python train.py --n_kv_head=1 --activation="swiglu" --norm_eps=1e-05 --positions="rope" --rope_fraction=1.0 --init_std_up=0.0341 --batch_tokens=65536 --dataset="wikipedia_en"
MLP neurons of a small language model. Each row is named by its layer, matrix (gate and up: input weights) and neuron, and shows model dimensions 192-287. Each number is 200 + 30 x the weight over its row's rms, rounded and kept within 0 to 999. A neuron's up and down rows have the sign that makes its largest values positive.
After each neuron's rows, "fires after" lists the tokens most often just before its 100 highest values on Wikipedia text that the model never trained on.

L3.gate144,210,179,193,193,177,237,216,211,209,214,166,196,173,213,181,168,175,238,203,252,180,196,198,154,192,198,167,184,214,214,205,249,227,256,184,191,196,218,254,174,195,182,186,251,227,191,246,185,188,156,181,224,164,216,218,217,150,214,152,188,195,226,218,168,217,178,196,229,156,193,228,198,157,172,231,242,177,162,236,185,193,189,218,162,181,257,166,178,214,171,177,180,156,220,202,215
L3.up144,174,187,217,192,195,194,229,253,180,227,153,200,120,277,194,232,174,264,199,233,224,173,238,235,178,231,189,203,229,171,235,205,168,171,257,187,183,229,232,209,219,178,212,206,202,258,213,200,141,185,176,204,150,183,212,193,196,187,192,223,177,263,259,196,242,178,187,216,216,207,254,174,184,183,213,209,221,194,273,202,224,190,178,167,200,169,165,188,233,188,184,189,241,191,212,185
fires after: "is ", "was ", "=", "life "

L6.gate337,228,171,203,246,184,202,221,242,193,159,170,183,199,211,196,202,203,270,238,223,216,245,177,176,194,224,165,192,244,213,264,188,224,241,201,215,224,220,185,169,195,237,193,200,233,178,192,238,226,242,194,213,189,157,186,193,154,191,196,195,218,201,198,141,214,183,211,203,231,213,230,211,221,244,226,151,163,196,269,140,256,216,202,165,212,216,148,203,197,167,205,210,233,197,205,243
L6.up337,166,254,238,226,235,161,207,241,154,169,251,177,182,227,185,171,214,173,192,190,158,200,186,210,222,192,217,152,264,154,152,191,227,213,177,207,249,203,192,155,185,184,160,206,175,188,200,173,268,206,165,216,182,149,169,182,221,157,187,214,231,207,217,186,219,229,216,227,223,237,211,200,175,145,182,207,222,156,231,159,234,154,220,182,150,195,152,201,180,216,233,162,172,202,198,199
fires after: "\n", "| ", "- ", ". "

L3.gate525,196,237,163,189,225,163,218,213,155,169,150,198,244,181,250,162,205,129,246,189,140,202,253,188,222,193,277,235,203,182,152,193,292,214,216,173,194,205,181,189,188,216,200,180,215,214,257,243,194,157,216,180,255,146,240,163,245,195,210,220,216,233,256,249,214,194,156,225,232,268,199,214,197,208,184,215,198,179,147,148,199,203,205,209,140,190,171,174,213,115,214,254,203,201,235,209
L3.up525,235,154,174,212,198,196,203,183,170,209,196,217,186,198,240,184,270,255,230,194,172,213,169,202,190,199,218,181,188,228,220,230,165,260,158,172,219,191,229,182,211,216,191,200,248,199,187,247,219,183,253,157,248,252,196,241,187,194,212,176,273,177,175,196,227,141,166,157,193,199,218,204,224,151,155,187,199,165,153,163,250,190,207,171,184,260,194,241,217,182,185,202,188,214,169,215
fires after: "| ", "the ", "Time ", "a "

L7.gate467,200,204,213,178,203,153,184,199,164,200,214,238,190,215,211,176,189,175,225,224,206,239,200,145,206,156,200,236,200,223,209,228,171,227,184,199,216,135,213,202,202,215,231,229,226,190,245,207,233,209,170,206,211,163,201,236,155,169,176,167,228,210,204,201,220,205,231,227,207,153,236,217,217,186,226,171,268,204,257,186,220,190,220,228,158,209,250,234,174,163,209,171,226,222,188,142
L7.up467,185,209,209,198,193,230,235,171,189,158,189,203,185,204,223,167,196,185,196,161,194,183,196,218,219,188,266,189,199,199,167,218,200,215,167,233,206,203,199,121,140,236,171,220,244,256,180,144,212,182,180,172,196,211,130,160,178,139,173,192,206,202,236,191,164,226,217,217,211,172,191,196,202,197,216,233,183,184,200,210,280,210,180,253,155,203,199,186,152,202,197,178,213,211,210,181
fires after: "| ", "In ", "- "

L6.gate529,159,268,166,224,201,199,143,246,226,240,220,212,191,201,174,194,190,168,201,175,167,233,187,173,161,186,181,208,199,189,264,155,214,177,201,210,181,245,203,186,210,206,243,150,288,236,247,183,197,152,203,164,181,167,231,165,215,206,204,188,161,194,144,179,203,221,203,214,180,194,188,193,194,200,183,126,198,184,212,239,221,211,208,253,215,168,172,185,160,203,218,143,230,237,148,185
L6.up529,241,219,188,203,166,195,198,232,208,241,129,166,192,182,209,240,168,202,232,248,212,239,191,162,176,248,208,185,233,232,227,224,251,209,204,232,186,164,191,225,209,171,169,238,235,223,196,181,198,163,198,165,211,213,160,195,173,197,207,208,236,206,167,172,205,228,236,234,230,175,234,150,186,204,162,182,199,181,230,192,163,194,191,226,167,230,189,172,225,157,192,236,201,186,146,179
fires after: "| ", "50", "1", "5", "="

L7.gate612,235,211,218,262,166,252,205,272,219,237,230,186,213,157,192,153,166,179,175,216,151,183,207,181,187,214,248,232,161,192,227,215,155,232,189,195,204,165,171,201,188,173,171,197,134,229,233,228,211,176,227,193,192,171,265,200,211,229,204,190,216,193,189,217,219,200,277,167,205,179,203,192,218,203,216,217,231,166,214,178,165,131,210,243,183,162,223,198,220,178,146,198,219,238,206,206
L7.up612,217,197,198,158,158,194,166,199,209,220,229,156,212,148,200,198,138,222,219,202,149,190,187,166,199,248,211,209,230,139,194,214,258,216,230,163,192,189,147,167,188,205,203,223,201,231,244,203,185,195,202,172,196,155,186,218,244,219,201,207,187,207,198,163,156,243,182,270,174,194,245,190,218,186,171,125,167,212,208,189,172,208,204,220,182,203,189,195,194,208,212,222,183,229,108,237
fires after: "–", ". ", "U", "am", "s "

L7.gate1058,232,214,217,185,162,209,175,186,197,217,201,161,129,204,224,224,281,167,207,209,233,250,233,165,231,195,244,213,187,239,206,211,252,217,247,241,196,167,159,207,188,255,229,228,159,178,227,193,149,186,181,238,206,215,224,232,232,200,184,233,211,213,187,142,162,206,142,238,164,230,251,232,233,209,211,168,232,251,223,173,187,195,238,206,206,198,247,207,175,169,190,189,187,230,183,224
L7.up1058,202,209,144,202,193,198,174,225,208,250,175,196,129,262,207,153,203,235,210,169,208,213,158,236,215,230,215,241,218,191,240,146,179,171,230,223,244,224,195,115,196,155,211,127,176,168,194,204,205,205,191,253,192,245,209,195,174,145,157,195,210,216,198,166,220,168,181,230,221,170,204,199,199,157,189,161,241,226,245,211,229,186,174,173,210,141,187,184,194,173,215,172,225,207,208,229
fires after: "–", "| ", "to ", "-", "- ", "and "

L3.gate102,204,168,211,202,215,206,234,188,189,180,180,133,241,147,242,207,195,185,189,197,183,220,205,183,139,224,130,218,193,192,207,147,213,200,197,181,203,187,210,212,203,191,200,229,202,193,174,165,162,259,181,193,203,207,228,177,253,187,134,242,209,226,214,162,155,160,197,214,212,191,208,149,177,161,187,211,196,220,286,193,228,190,186,217,204,177,152,196,181,193,161,202,181,229,225,231
L3.up102,201,119,248,162,207,214,196,195,224,177,200,170,263,202,194,236,194,224,207,165,210,216,188,133,226,192,181,222,193,266,194,178,244,227,219,217,245,166,214,208,191,247,215,211,200,231,225,178,156,262,235,224,176,182,218,242,254,209,166,190,187,202,226,157,212,207,147,267,223,239,223,154,185,159,203,241,199,214,241,176,225,167,229,198,223,171,209,204,171,166,230,208,166,196,250,171
fires after: ".", "==="

L7.gate703,186,245,222,214,182,177,189,239,167,150,200,241,192,201,201,155,163,203,162,185,257,211,185,191,233,167,219,209,231,209,189,201,229,252,248,185,187,208,179,180,154,205,179,202,191,147,257,184,215,208,228,232,156,220,172,222,239,170,166,148,202,217,209,225,198,196,109,250,200,163,222,221,214,215,215,182,211,175,183,168,156,222,211,227,153,168,193,205,218,166,195,218,209,211,184,190
L7.up703,190,184,183,139,256,219,180,135,147,186,245,174,233,185,226,208,170,183,141,181,160,215,182,170,166,194,216,179,237,203,204,226,183,192,183,185,205,169,193,224,191,202,150,230,173,203,216,206,178,227,159,139,209,183,174,215,248,214,206,205,196,223,254,207,211,226,188,158,169,192,204,181,191,199,167,156,255,262,161,209,208,171,195,191,233,194,222,189,205,220,230,225,177,205,164,202
fires after: "| ", ") ", "\n\n", "It "

L7.gate168,199,188,167,209,198,193,195,194,203,214,136,229,166,272,191,129,217,182,177,204,190,245,167,212,216,225,241,179,217,185,173,193,179,203,212,172,183,243,234,256,249,248,184,168,188,231,150,183,218,195,234,180,178,167,239,171,210,186,156,195,201,231,206,145,205,196,186,210,257,186,187,199,233,257,188,180,158,160,181,184,170,183,166,171,161,241,183,201,199,116,222,185,227,226,159,151
L7.up168,191,182,257,245,163,194,193,224,212,214,207,208,169,204,216,198,236,243,209,274,199,185,217,214,150,187,195,211,206,233,233,216,245,153,210,190,252,217,232,193,192,230,188,250,254,252,193,228,182,247,181,233,221,254,200,146,195,177,183,195,173,216,203,163,188,202,151,182,226,196,237,235,236,181,176,194,166,250,164,201,251,217,159,172,150,154,191,201,150,242,236,199,229,203,172,175
fires after: "| ", "on ", "On ", "– ", "born "

L7.gate770,197,226,167,244,208,202,153,222,163,252,236,156,200,201,213,229,197,180,145,203,168,150,196,160,209,204,212,209,213,235,202,168,164,213,171,192,194,210,201,167,178,201,190,171,260,223,227,175,158,218,229,194,223,231,198,221,213,216,178,225,184,225,193,200,180,206,204,161,233,240,140,223,180,190,168,177,205,212,187,222,196,263,206,206,240,207,264,184,176,206,206,232,205,189,206,233
L7.up770,194,203,202,214,159,166,148,180,216,213,184,189,199,213,215,163,173,211,185,181,197,235,176,203,176,228,248,163,181,198,200,193,222,275,265,192,139,150,206,265,246,252,199,198,210,189,214,206,166,231,220,175,242,198,213,248,168,237,180,163,225,233,280,176,234,187,211,197,217,196,167,157,253,186,203,162,193,201,171,208,164,209,188,248,204,233,258,259,189,200,176,157,175,214,205,207
fires after: "3", "4", "2", "5", "1"

L7.gate173,223,196,257,187,190,181,147,154,213,194,185,188,188,167,213,142,183,172,226,207,222,186,180,195,208,158,236,217,176,256,216,218,219,202,240,180,117,200,188,166,190,252,246,141,166,232,223,205,198,175,182,217,234,147,211,191,186,290,194,201,149,196,285,239,183,212,156,233,239,202,234,240,194,237,198,280,209,219,205,238,183,184,203,169,180,221,225,253,175,211,222,217,236,192,212,178
L7.up173,209,169,249,191,172,181,158,213,205,165,158,158,204,149,175,182,190,242,201,235,192,212,157,195,205,218,192,123,197,276,144,235,240,228,227,230,212,205,234,189,216,232,237,200,221,176,240,184,210,234,159,174,150,195,192,202,198,194,187,186,206,261,193,204,255,222,182,217,213,182,210,194,238,238,176,264,174,222,196,219,190,222,252,224,193,230,229,186,170,186,222,219,227,211,180,146
fires after: "| ", "On ", ":", "\n", ".", ","

L7.gate653,254,197,219,178,214,145,225,236,220,218,227,233,167,168,238,225,210,179,181,230,223,223,216,184,242,221,248,178,147,271,236,203,192,216,189,212,167,191,233,282,211,207,213,236,182,165,166,219,209,179,176,249,180,237,204,229,176,182,193,219,200,228,237,181,185,164,232,229,239,219,222,222,233,219,196,240,249,254,202,205,200,210,235,190,188,222,232,206,220,157,165,155,179,197,189,220
L7.up653,126,235,229,165,162,223,224,209,254,177,214,167,209,238,244,221,154,195,233,185,161,220,203,220,222,142,230,177,172,178,173,234,188,185,170,212,147,219,178,165,163,169,237,197,225,197,218,159,173,209,162,221,251,208,210,193,199,202,229,241,204,188,221,260,201,164,162,206,191,160,156,170,150,238,207,192,127,242,192,132,161,261,195,260,219,222,179,239,188,216,241,157,232,183,194,248
fires after: "| ", "was ", "9", "8", "were "

L7.gate201,169,236,183,238,209,161,124,223,225,144,184,202,204,230,161,171,182,226,225,181,212,239,233,148,199,194,222,227,240,172,248,129,217,206,235,246,213,168,160,129,169,232,182,209,209,182,203,217,201,150,173,196,272,172,195,177,223,217,187,189,221,170,230,155,236,200,188,250,163,142,192,209,203,227,204,184,210,123,205,225,110,250,232,222,198,219,167,186,218,192,162,183,220,217,208,221
L7.up201,236,188,220,150,230,149,226,205,238,194,194,204,232,232,196,167,211,168,183,206,225,184,168,121,214,234,203,200,203,252,157,223,172,187,147,202,200,251,220,200,234,193,266,209,190,162,177,206,177,221,194,190,173,239,225,170,187,166,212,227,233,197,214,205,169,213,187,204,186,199,251,171,257,169,275,225,180,249,173,175,217,222,241,174,178,185,221,174,198,255,249,182,246,148,216,158
fires after: "| ", "===", "- "

L3.gate455,229,181,190,260,167,195,231,200,293,186,213,217,199,253,150,200,178,199,214,198,175,202,226,154,198,207,226,201,170,214,203,210,238,214,229,260,155,236,202,175,221,207,252,239,181,204,237,195,185,217,175,236,211,190,179,181,214,199,167,200,173,250,190,213,185,175,188,178,213,199,196,168,209,160,144,171,202,175,181,206,208,201,208,214,200,182,180,165,241,156,177,222,276,186,162,182
L3.up455,203,192,238,186,215,215,200,187,179,220,190,189,209,197,222,206,154,150,216,180,125,212,190,180,196,209,225,193,183,207,256,200,187,217,235,185,185,194,223,251,165,222,161,239,180,187,229,216,228,182,212,135,213,203,135,163,177,203,214,209,178,233,244,155,186,183,173,230,183,173,286,198,185,204,182,280,155,237,179,220,175,204,232,126,179,196,164,225,224,215,224,153,193,244,180,180
fires after: "| ", "on ", "On ", "- "

L3.gate1183,192,199,223,232,207,249,197,205,160,190,180,217,179,213,152,222,193,188,220,178,205,227,206,227,224,249,210,201,164,162,211,232,182,190,128,203,200,192,193,173,147,184,122,187,232,187,186,224,171,153,231,221,221,158,210,174,170,188,191,222,190,192,216,195,160,155,141,217,168,147,194,205,193,205,187,202,230,191,236,228,202,192,240,161,205,201,246,252,232,180,189,169,159,200,211,247
L3.up1183,233,188,186,242,252,241,222,176,196,184,208,172,187,287,152,156,210,211,184,234,231,229,220,171,235,200,195,189,181,224,265,190,232,211,240,155,154,152,214,221,229,210,195,172,201,245,239,159,244,228,237,239,201,191,195,217,240,189,190,198,159,231,172,208,224,141,237,219,222,200,160,208,162,181,166,225,196,197,188,185,147,183,195,239,205,244,222,191,209,169,176,210,243,205,197,178
fires after: "is ", "did ", "was ", "does ", "were ", "'"

L7.gate257,189,202,227,172,251,181,211,239,208,196,230,196,237,228,207,211,200,259,245,230,237,248,191,236,200,223,213,234,196,252,243,188,148,211,192,282,145,176,190,270,202,183,247,245,239,144,223,176,167,177,242,198,224,198,194,251,163,202,224,217,185,289,161,160,217,222,205,217,174,239,235,224,240,206,189,170,191,213,218,215,251,180,181,195,142,188,230,200,191,176,226,208,279,203,229,156
L7.up257,239,205,232,180,260,190,215,206,185,223,201,264,262,156,195,218,158,200,218,214,246,198,205,202,219,227,216,229,204,232,231,254,214,177,229,240,236,190,237,205,213,198,180,218,216,192,234,254,220,184,172,219,210,167,166,206,174,229,197,210,219,216,152,180,167,156,212,162,179,214,193,182,273,203,217,209,182,231,112,225,223,196,184,219,137,174,204,178,194,179,191,210,244,179,158,166
fires after: "| ", "on ", "(", "On "

L3.gate341,212,189,196,217,235,167,165,194,260,190,189,158,170,193,253,164,169,226,172,240,194,199,193,205,152,182,225,257,226,228,188,237,217,204,248,172,207,216,165,178,219,232,224,145,207,212,221,162,210,216,196,174,225,185,208,191,204,234,177,236,190,221,247,196,149,223,231,190,204,205,216,257,209,228,232,222,155,210,200,204,122,201,218,205,232,207,210,247,168,206,230,210,206,214,191,214
L3.up341,221,175,183,244,223,232,184,169,206,207,218,173,229,193,204,237,212,156,239,228,245,231,160,239,240,189,241,233,206,158,183,239,256,181,206,180,203,229,198,211,175,198,242,175,234,173,178,189,186,181,221,185,196,184,165,201,197,230,199,239,187,276,248,168,139,246,211,227,216,188,207,220,231,223,225,228,162,150,168,173,136,200,197,232,223,249,223,246,202,224,223,179,185,273,186,231
fires after: "\n", "E", "| ", "– ", "W"

L3.gate883,214,249,184,141,159,244,181,187,155,168,200,202,133,208,195,139,203,225,153,160,188,213,226,200,181,227,178,174,201,212,212,220,134,205,193,177,197,134,213,236,212,175,227,192,197,222,177,232,215,202,186,214,189,183,158,194,217,240,186,155,250,171,160,179,177,192,183,188,233,171,207,192,245,203,185,178,233,223,174,193,179,219,217,184,191,160,207,169,179,169,220,231,182,272,185,156
L3.up883,215,253,216,255,190,181,204,162,257,244,192,231,169,195,181,201,221,225,190,151,204,107,260,204,183,237,229,206,194,178,255,173,165,213,227,229,240,192,164,262,214,187,203,212,234,236,239,232,204,233,170,201,192,241,186,209,202,201,170,223,208,246,186,212,211,155,250,194,204,229,192,266,209,170,248,184,208,191,255,200,151,186,258,196,200,205,219,216,178,121,181,228,169,190,180,176
fires after: "| ", "\n\n", "\n"

L3.gate639,137,216,155,233,193,123,212,155,198,225,210,235,250,260,171,213,197,214,216,166,155,206,227,180,240,125,181,167,164,182,151,192,198,177,229,194,182,152,224,218,209,203,162,195,218,184,163,203,227,203,183,184,197,179,227,214,200,234,220,186,173,218,226,206,191,188,257,170,173,210,127,197,161,247,197,197,198,258,221,220,256,211,240,235,153,212,183,183,177,217,217,160,234,218,184,215
L3.up639,239,184,243,211,163,154,210,234,207,215,224,128,183,248,156,185,164,193,220,177,212,171,141,201,211,183,141,192,159,141,159,173,210,204,225,176,176,238,243,216,185,183,206,149,178,174,152,192,237,207,201,120,212,245,185,222,126,163,243,142,181,199,204,175,205,138,194,207,212,191,151,247,261,230,238,196,182,176,187,178,226,207,248,195,200,198,222,237,166,170,185,155,234,188,146,190
fires after: "8", "3", "6", "0", "9", "5"

L7.gate82,178,241,174,214,219,205,134,211,201,177,193,150,242,244,226,188,267,231,194,199,218,172,239,144,230,171,242,170,140,169,190,211,217,220,180,227,218,227,275,228,180,244,225,201,244,241,163,213,209,183,251,220,183,230,176,198,179,216,212,222,154,148,210,189,161,204,203,212,190,192,180,212,171,179,176,222,182,174,232,264,190,184,268,172,215,261,204,196,233,182,157,189,180,186,202,179
L7.up82,201,205,191,202,173,228,227,189,157,183,172,214,228,141,168,239,260,176,176,163,198,241,150,231,240,263,177,198,207,198,207,168,224,249,188,204,210,215,169,191,242,213,251,174,151,194,192,191,176,187,204,153,160,214,210,174,163,173,230,209,200,176,174,183,248,190,275,194,185,175,196,163,179,247,163,167,171,185,216,152,188,186,250,248,197,185,166,241,188,230,180,214,239,210,213,163
fires after: "| ", "6", "("

L3.gate471,185,196,227,203,189,201,270,229,178,181,211,234,185,245,198,221,178,242,213,221,174,239,245,170,213,236,181,213,247,214,202,218,197,190,178,207,170,248,188,178,208,170,228,211,252,169,203,231,215,184,152,176,217,161,204,207,208,206,185,183,169,197,228,197,203,161,184,197,211,237,261,233,153,215,201,175,181,182,195,159,222,228,181,143,206,182,154,192,204,255,227,126,252,134,213,153
L3.up471,187,214,223,217,166,152,205,217,193,167,209,143,151,215,200,180,214,181,194,211,197,233,131,172,173,196,170,156,237,203,219,209,219,202,196,244,202,144,196,216,231,200,217,209,216,125,170,182,242,223,207,234,200,265,170,249,189,171,247,210,241,223,212,211,233,152,172,233,204,238,185,232,208,186,251,272,176,199,151,237,239,236,171,230,157,231,189,216,213,197,211,184,275,228,174,182
fires after: "on ", "In ", "On ", "in ", "of "

L7.gate49,233,228,198,159,208,200,230,229,181,205,215,236,189,218,205,157,244,212,231,211,183,210,283,235,190,246,171,177,179,228,232,181,161,245,193,193,174,194,175,182,244,208,226,200,199,172,202,220,119,227,226,256,160,223,218,175,192,239,190,171,173,175,164,209,184,186,227,237,199,235,239,200,202,164,156,205,211,226,184,179,217,204,249,233,166,176,146,172,202,220,168,219,175,213,204,194
L7.up49,219,211,198,239,170,222,250,205,196,278,178,192,163,157,194,192,169,184,217,162,213,232,214,178,248,202,202,194,244,230,181,227,189,206,178,251,194,256,166,182,238,178,205,242,155,254,171,210,267,204,187,236,188,239,158,271,154,191,237,214,194,220,142,168,185,159,206,199,163,205,204,224,202,148,205,165,216,241,171,232,151,211,159,231,229,178,213,212,156,281,146,211,216,206,211,209
fires after: "| ", "\n", "Metro", "aj"

L7.gate393,224,181,198,222,191,198,203,215,249,186,209,164,185,190,192,166,197,216,218,183,225,223,211,215,202,129,194,252,180,181,195,172,151,177,203,155,194,223,226,190,207,220,198,186,234,228,218,222,201,279,187,255,127,199,252,186,192,204,147,204,196,169,261,208,251,256,200,165,165,122,150,234,177,249,176,176,190,227,173,220,148,185,243,194,207,163,222,167,213,175,200,194,149,161,206,212
L7.up393,215,229,221,183,288,206,139,167,217,239,208,139,195,193,177,207,181,221,180,211,232,213,214,229,215,185,209,180,205,214,191,231,235,240,237,188,231,163,202,152,195,195,227,236,184,199,212,174,223,220,170,210,204,222,191,180,273,245,184,226,188,218,233,138,204,229,188,159,199,193,258,213,234,182,161,172,197,236,231,216,158,167,229,235,175,217,231,231,185,116,247,272,268,214,220,192
fires after: "| ", ". "

L3.gate875,196,193,174,186,223,214,207,179,209,174,253,199,221,222,176,203,185,248,185,208,171,171,154,203,202,166,226,271,210,210,147,171,269,212,212,183,203,196,217,226,168,193,211,173,198,182,233,207,174,136,156,218,203,209,123,202,221,173,146,218,203,164,212,175,183,216,170,179,189,230,232,238,141,221,252,209,203,174,191,212,231,178,191,170,179,241,226,162,217,197,171,160,211,223,154,216
L3.up875,223,195,231,251,253,152,192,222,223,201,218,175,229,187,233,172,196,184,207,232,232,170,172,195,191,237,191,201,213,172,156,177,157,178,205,167,195,232,199,203,224,188,209,141,260,182,192,189,211,194,202,191,193,214,166,182,228,169,228,182,203,187,177,164,159,160,168,207,226,195,195,135,240,200,234,235,185,198,178,215,197,230,162,158,154,189,230,162,235,191,213,248,250,181,195,193
fires after: "| ", "on ", "In ", "("

L3.gate1100,174,163,179,171,183,222,211,184,250,203,217,176,215,191,177,226,227,195,159,229,217,194,176,217,160,268,173,173,215,218,279,176,237,209,226,202,258,210,173,164,174,201,174,188,203,215,210,148,214,215,182,211,181,231,216,207,243,136,153,196,219,253,198,183,216,143,162,227,227,218,223,207,201,192,197,202,197,216,245,194,231,202,235,213,182,216,199,216,203,184,197,151,151,241,160,179
L3.up1100,187,186,246,147,190,207,210,223,267,185,236,160,215,140,211,226,153,177,177,250,199,154,260,197,191,216,146,185,225,229,189,156,197,182,170,215,231,194,202,189,218,202,204,196,207,193,201,189,245,227,229,229,178,177,229,151,236,135,160,130,200,218,174,165,179,160,221,175,216,198,211,191,137,182,193,175,254,200,195,164,237,197,213,215,167,211,189,275,166,197,237,141,163,252,214,173
fires after: "==", ".", "==="

L7.gate39,197,214,220,154,216,231,210,167,197,200,192,209,177,143,221,165,251,207,234,251,177,201,191,174,213,198,150,219,185,198,198,207,208,131,176,212,191,218,194,242,232,245,197,193,171,229,215,211,177,194,203,141,236,161,228,287,216,193,206,203,171,204,259,206,254,184,235,240,213,177,169,203,155,175,202,217,187,248,221,218,196,228,240,196,190,210,175,201,195,220,176,186,229,181,244,171
L7.up39,155,232,273,184,206,224,173,167,250,178,213,203,217,198,194,171,232,137,207,214,170,158,178,154,234,203,231,159,187,194,160,219,158,236,149,160,116,169,227,233,199,191,157,223,180,186,185,254,142,213,184,158,219,200,200,206,244,221,166,257,230,203,207,151,215,176,158,243,282,203,136,164,244,192,170,194,228,258,162,213,180,175,196,211,204,217,218,201,192,159,199,241,195,195,232,257
fires after: "| ", "201", "was ", "199", "November ", "200"

L6.gate958,179,243,160,162,182,235,183,189,227,166,206,204,226,151,196,129,181,197,212,245,210,205,227,167,200,170,229,228,196,235,183,197,167,210,158,243,209,179,213,112,207,172,193,162,223,181,222,171,230,184,243,198,234,190,213,181,165,230,136,268,142,217,246,179,168,206,242,257,185,206,180,239,204,243,244,197,201,186,171,200,198,213,225,143,213,243,162,203,216,255,213,190,209,274,190,201
L6.up958,205,228,176,154,198,194,226,231,188,250,196,211,180,188,191,176,217,195,193,158,181,214,220,186,179,201,209,178,181,151,164,205,157,229,166,185,216,217,251,230,227,166,192,215,221,236,249,218,211,151,187,158,206,233,226,170,179,171,222,243,218,214,155,117,208,189,183,199,239,205,188,206,169,252,185,196,157,256,168,218,215,218,201,235,208,247,195,200,185,257,209,172,197,201,212,197
fires after: "| ", "the "

L7.gate38,192,194,228,194,199,214,216,276,202,239,229,186,193,172,153,247,189,187,227,212,186,175,163,177,143,248,210,221,213,214,174,170,222,239,243,247,222,202,204,186,236,223,220,223,239,153,198,164,200,270,225,225,204,200,198,190,204,209,178,182,231,220,184,191,219,210,168,190,189,234,145,213,209,198,208,153,152,185,211,228,218,230,182,204,184,229,274,209,190,178,193,159,198,199,238,214
L7.up38,164,194,208,257,238,205,234,222,171,246,232,241,202,219,232,199,185,237,221,208,197,203,209,206,174,184,167,178,213,214,134,206,210,176,238,173,214,195,186,155,181,175,245,224,199,230,225,213,221,200,169,168,188,192,199,117,191,190,221,220,238,242,250,174,232,200,227,207,208,257,228,221,254,241,201,162,187,195,262,241,189,243,242,193,181,190,223,223,161,208,204,259,219,186,184,179
fires after: "| ", "\n", "ex"

L3.gate1278,256,170,191,198,202,202,207,176,208,141,197,213,211,207,183,217,229,120,164,247,203,218,215,227,249,205,222,213,213,192,146,233,212,247,171,244,164,198,245,181,198,193,152,230,178,278,262,232,131,136,176,234,200,189,231,172,238,194,188,227,165,200,142,263,201,231,229,226,254,231,197,205,219,225,175,224,224,209,193,200,203,174,278,208,233,185,152,188,236,171,221,186,189,230,172,196
L3.up1278,198,250,184,194,179,182,200,194,158,133,229,132,242,224,155,168,178,187,159,183,148,173,174,199,231,187,195,170,182,213,185,203,191,206,241,165,209,188,186,246,204,147,220,175,270,223,258,225,249,165,221,177,189,187,214,210,209,161,171,181,180,186,214,217,195,185,207,168,228,213,183,191,194,169,252,228,137,178,224,194,158,215,193,193,142,181,216,255,186,228,178,160,162,181,176,245
fires after: ", ", ". ", "and "

L3.gate1155,255,178,255,215,205,193,163,190,242,196,185,237,211,198,215,256,227,242,178,211,153,191,190,210,218,238,193,249,153,201,193,218,214,209,137,198,248,192,256,200,139,207,208,212,182,162,179,181,138,164,224,230,194,143,160,193,225,160,171,188,170,236,218,209,222,180,177,223,191,201,195,167,143,200,202,206,246,223,182,214,210,214,207,168,167,234,192,203,211,130,194,215,173,226,213,197
L3.up1155,223,191,196,164,243,249,166,172,177,188,257,235,169,184,149,238,180,186,217,172,181,229,250,195,199,226,207,210,238,181,228,189,218,213,131,170,169,173,255,214,231,167,200,196,178,196,172,153,146,203,204,208,241,192,195,191,142,216,132,189,178,209,199,178,172,199,229,238,141,192,224,195,196,168,246,194,218,167,198,199,155,189,169,212,213,201,193,209,212,230,169,203,228,216,208,153
fires after: "was ", "not ", "(", "is ", "were ", ", "

L6.gate38,199,187,153,213,230,165,163,180,172,181,182,191,230,246,227,215,182,209,139,147,177,156,221,219,150,217,248,167,202,197,172,142,258,159,179,154,192,167,221,189,255,253,200,216,214,231,138,171,243,190,194,196,233,211,210,171,276,220,222,237,142,235,226,226,194,164,226,250,296,176,220,235,236,247,164,193,219,212,180,179,190,253,245,175,152,190,214,194,185,180,155,202,260,156,160,189
L6.up38,259,178,214,187,152,221,191,168,204,172,212,201,200,169,235,241,154,135,222,182,186,233,217,176,222,240,202,207,162,198,227,230,189,222,192,187,212,232,209,213,230,251,177,217,189,206,189,196,199,203,268,225,193,185,237,194,185,222,175,151,202,197,225,166,275,203,192,234,192,172,180,223,206,180,235,176,231,225,208,219,179,233,219,215,161,203,179,181,234,172,195,132,199,174,168,178
fires after: "| "